Weights of a small GPT-style language model, trained from scratch on English Wikipedia.
Size: 13 layers, width 384, 6 heads of 64, MLP 1536 GELU, vocabulary 3827, 26M parameters.
Architecture: LayerNorm before each block, rotary positions, untied embeddings, attention and MLP in parallel.
Training: a variant of Muon for these matrices, 1075M tokens, 11245 steps.
MLP neurons of a small language model. Each row is named by its layer, matrix (down: output weights) and neuron, and shows model dimensions 128-255. Each number is 128 + 24 x the weight over its row's rms, rounded and kept within 0 to 255. Numbers have three digits each.
A block is one neuron, or neurons of one layer that tend to fire together. After each block is what it responds to, as a language model described it from the Wikipedia text at the highest values.

L8.down155:131128104127114122167106101134128106120146127114123089094119129109146122102118103097165125111145141110103103091129145131106128145161121141138163139140100151160102131132095103094134119133149137080124108185107146150102137138177106100157162131114171157114114154120095113128164144116091168106134049167144172115103112112178116146127124164125097092138118137104094172109141110115122138111154
L8.down167:158158180127153108126121140126163134150119159135151114151111134167113124156143111114072125137127145135099090144109088082114161120137130129091170125094139127135133124130161128132162134138118146183169127153080134156086147108123145159097097150100109119150115159121099129163157095132119114092148176111112156115186142124111109083096127123127117163100169150119117170103138118130139130147130
L8.down213:160124107105151123130088135112103100107108152096123089106161154090119117144128146117163083156115096151155118129062131150136109145142143119148125090142091133145113115116070088171064091119099141087124151127130151104093118161145089160087151152140109132095141133121133113116137114125109083102193124150111096125113128141139129114154127143126143104132126160131131124093135109088100128118105
L8.down286:129152087136124158174130127150113154146145152138102131091140120127117075141160151154157113139130179103145118124122129118098092125085096112117166135097129131169105074120144122104144155137075099121130160150130103105116158153148106148124115147124110104134139109126151087151102111160119127149120080167074124119140093145107112167083093134118108122162118150113099107107106116118158148134160
L8.down418:133147164103159157140105174184170127125132147124149129121147094117160125169142148142098155157101098134116082115115129123098125118142119124109101155119095142134156183140095103139125133191128149142119133120157113126112138170078164101155148139094112165157153123148107119123130141111133082112166102126118115102139192105132074120158101118150079156082109159123161123101120104156152110097085
L8.down643:160159150159092129134137118152134134101172112133114141104131119095155093097120097115140131099118133100157125091132112124112149155102086121122117163103103130187113118127123124150144103185101081134134116120123108111124182119130131116173128128112122118135151112122130130117136115137131104120096127183076100128117103123123113169146095127097111108104140147125165072153128103153153161105175
L8.down804:124106125106147142116114095118124118140162150123167113117187067136163142111118149134132128131117139120128085111156119102163134103075114097102124126113140118115131105113140136144110099134096101134164132157107112074134125164110117090126152131119175115135103149143147129128151147124120089148125145119099117119142094147112112128117138138166177125152092120133100178114164121121139139086107
L8.down1405:097144160118099128153150128153103146114168125113133120101140154127125150111138077147122148178135139108151146110142108096117140136103148164124126141123100119148107140135092157110161136115121108133131125144104124116096131146128111148150165107124136138120142099147103119097167099125125101122127132139144095147086125125138137159122100125109129133092104131107148134112123084125139135111187
Dates and media releases. Day numbers right after a month name in full dates (April 8, 2018), plus media terms such as episode, released, novel, animated, and word-final pieces like Faceb-ook.

L7.down45:125167206130114140127136148103087145115123097104138089119129152142099154141116094131111107137111164082146137130125136102129125088138117136152109122138135140133132152092116125174116117135170107079180073135148164139125154103106159143139102103125113174123151130118143135144159151137136187138151137136119125140135135134135131141145148149080178171143148165111142137125144113113141130134085
L7.down257:084121144105110133136162128145150141128083129101103160080125152143120134115127098162124110133101124151132137148105091111150121126131165108100126111120123137126132157128079121147127121147141128138136126188128125126164114174116142115090126166127127109084119133130128149161104162125139132132142115151130104145116200134165124126152122157125161160121141113111174177140131140099132141123103
L7.down433:116123103086114113158066162124151118151147168108113137130134109129131109112110110141131128118110111132138139146124112178140133150159150157114111129078116111183133138128111079145105125154159120128146125103155127112113123142093153084137146181128140138112147133095175093113130100084133129170157132098149149095132113167133122092123168148147112130166111092111144139147166131141072151114134
L7.down617:106104114117112126135143150107147149114111139141132112095114096091133097163118109111127174146123144168107120127131093109143063121118104127113134101120141124119140144136131135166098158136157163142124151124148104140116140135114151163152087140096109141125100130106131111094094111109157135144201110128114127129161129114124107163145100129106122140127158108146123137172169102117113087133111
Numbers after labels. Numeric tokens completing dates, chart positions, route numbers and codes, e.g. December 11, No. 15, U.S. 80; occasionally "was" or "latter".

L9.down661:115156126137128121141129141143142152125152147141082158127130120146119127145124104141124123083135099169137118098161118139123144110065154199085101118077074162150127108147146129150097142137129109105142105121123134126144120138126125103099127115120131128126124143101143117117136144150119125086122144142107133066110169128134106136156146112127136083118140150130116152148094122140137099089166
L9.down888:172123144186119134136117126131167137139121124129123151118117121133153133090117152094168182130124111131153129127126091101122056126142163137109128121131095022100147152150119104128151153189144153096099152136089137153121162090105126123162082090161146174159078129125122123138125186167124103116112132128126134115138146122139129143128147117139093141112159135144144104093138100135127140134152
Day in dates. Day numbers right after a month name in US-style dates (July 23, June 20); weaker on reporting verbs before that (said, stated) and infobox colons.

L8.down90:108092142104135123111123143141135168143130176155135147102093104123143154100146150165126134124142167128179097122158172127148064141081105137144096125143120095099169179081146107127136145134165142115114138168116114139135140108154140149145116131118057126156106119123125098153103183085154163148092118138162141114107145154100089135124103138092132119114128119104140138158156117153115168117121
L8.down823:170093110122116125145123126133156078131109163168132090076160143178149150159127144130116088149094113146127142075112080151128129105129113086104140138150094090132117112128156095142159102156129092152121166117140161169132112098135110141127118130095104165123086123136117113126145112107145173136120122163116143129147124156120149155115123104100113114149104126126104070153125120125110128139163
L8.down854:122156102122146110109116099118084109119109130124116082139098153118114119094105128096151146129117148122106100120093099146134104135105092102097107091128135116091124138121119151128176134140139138149122137127133133137122122121168147152076151142158109183159108122144098076141152129108166119107153120154141155077112108121143152125155128162144109145115160174099128123150114135126141184123151
L8.down1207:130118154128119153083170128147128156133139178116137082131153101142115095133130115143150092170148099148144135142146108149098156082155116142149137145138105091150134117137104164151111111120141095168104131159142106136127105111123077126119106111132108135153131121106130133150151188110109155153102140125113075128164106156128132088128113119094122145179111128125130094074139074117142125122123
L8.down1433:151145090120136096153157135141154122090059112130134152107166108146141085096074148131149089149117160145166126162098100146156144109094135146121133129127097111124143174126133101136151132116107122103128155158132150151117072129131139113171100168119134165142142111145116133111143143131144132150114126115109112117161171135128138157139156092143146091153110145115126121142104131129124145090141
L8.down1449:118113177134146125177093185118147135123137146167101106125151140139160168080151186114135142117111149113141166113106145152120141104152113183128174126109111092144141104147141118151110107115102118203081099122125118126110119115163118114133109099115120117068120158130105093160093123162097110108105097133095104126114138114123225174085145168159140188086095120151108119125094129166113106135127
L8.down1468:092119183130107125076112140119121156150092131145124104106192095089146134132148177110117104113094099167127164131103117096110165113109107111143145172099123096103136163139150136088103142164130132141079110119115127116095115119106100119127114123106134122103122177167112127150117114113142074111121145147169128175133132140071102144127108181160151105141170110121095109149149117130156130169166
L8.down1511:120118111152135068159128140129107124140132198105126106124145122100139126144176111093165135153129069134139113128113104157081172125100103127132151141119106119085159124139120151111125111141108172138129117139120122145124115106150109150135098130142134176152135115171099111121157137090137125138133132169126149100134133145137117120090093121135117103132103118142113049114132118155135114086107
Empty table cells. Standalone space tokens, mostly blank cells between pipes in wiki tables (| |), also bare spaces before adjectives or adverbs like ethical, essentially.

L7.down558:152118170117146106154128182149125109135137121147174165081136112126151096125103184150148120127103128152140112106110130126133117120160098116095115106115139132143159137137136148127136167120124088130092112115151127092140109149149110159154107103118133127124153163091125145113146146132175109162124097103102161113135126164121111149151117144126124140147116092147085175079102118123111135115144
L7.down798:158125132109115133117152106130121112151108133105132127115118160099127121124104158150124122133109114145152147073176139151145161130104131119139134127134119121146101178167134136130112116149109152143116091156111114112180143101167111130156098092153141122130120139117155108117132099142145131119139166114131105118129111188132130113109140115121139136156133121181154158131130156137098164135109
L7.down837:126108116161146148109070137100124138142100113111168091135163167167124116135138191109111117136138130099124145114178134123126130141161122175151147125128161130145158135154125114113146160156113149129122075102129112125087124148138104144160122133134144126161110148158109129130154095134164153131123170150110074120154113154093163146101132149153109119143143165149102110108146146121132126090155
L7.down1038:143126051175108128136084120111153141141107148126116155136169156138137116119111133110152101121123076125140159087115142166143118150133093055100141119143119136140130105160086122124136113139066199146167126100170123112129068098154146126131130118140112120095135130106105129119121146100112096162125089119117157113099114158104150142158116122139175142142123140143165126156124139179124137134107
Vowel-word starts and empty cells. Fires on the space before a word that begins with a vowel (urns, ultimatum, ignorant, error, ethical), and on blank cells between pipes in wiki tables.

L9.down82:084124152124140106133156132114105143118114132117158108132163129146132129123090162128116070093117109132125141123161153171101141156083076121156134142125136076118119101150121147123185136123120125117132128144166140154100129094084142143125102130146142181128088133123116143123141100108186133144135124131104119179094107139131094087106129146137131121123155138163130128120108059150121073138128
L9.down238:107139132163127192110105133084137119122148162113091128109124136132134189149139152159137154152114118110162162080104084135147094150131129129120161115109117105116122155143121076166170119114073133113133111142121093157098132146115134162167140146087140119105109142089135102105174107113139124110138098137137112133114125131141159140124109105090108142099151109144146146127109157170139141149137
Standalone space tokens. Lone space tokens, mostly in empty wiki-table cells after a pipe, or before a predictable next word (harmful ultraviolet, pack ice); sometimes mid-word fragments (gamb-a, S-uz-uki).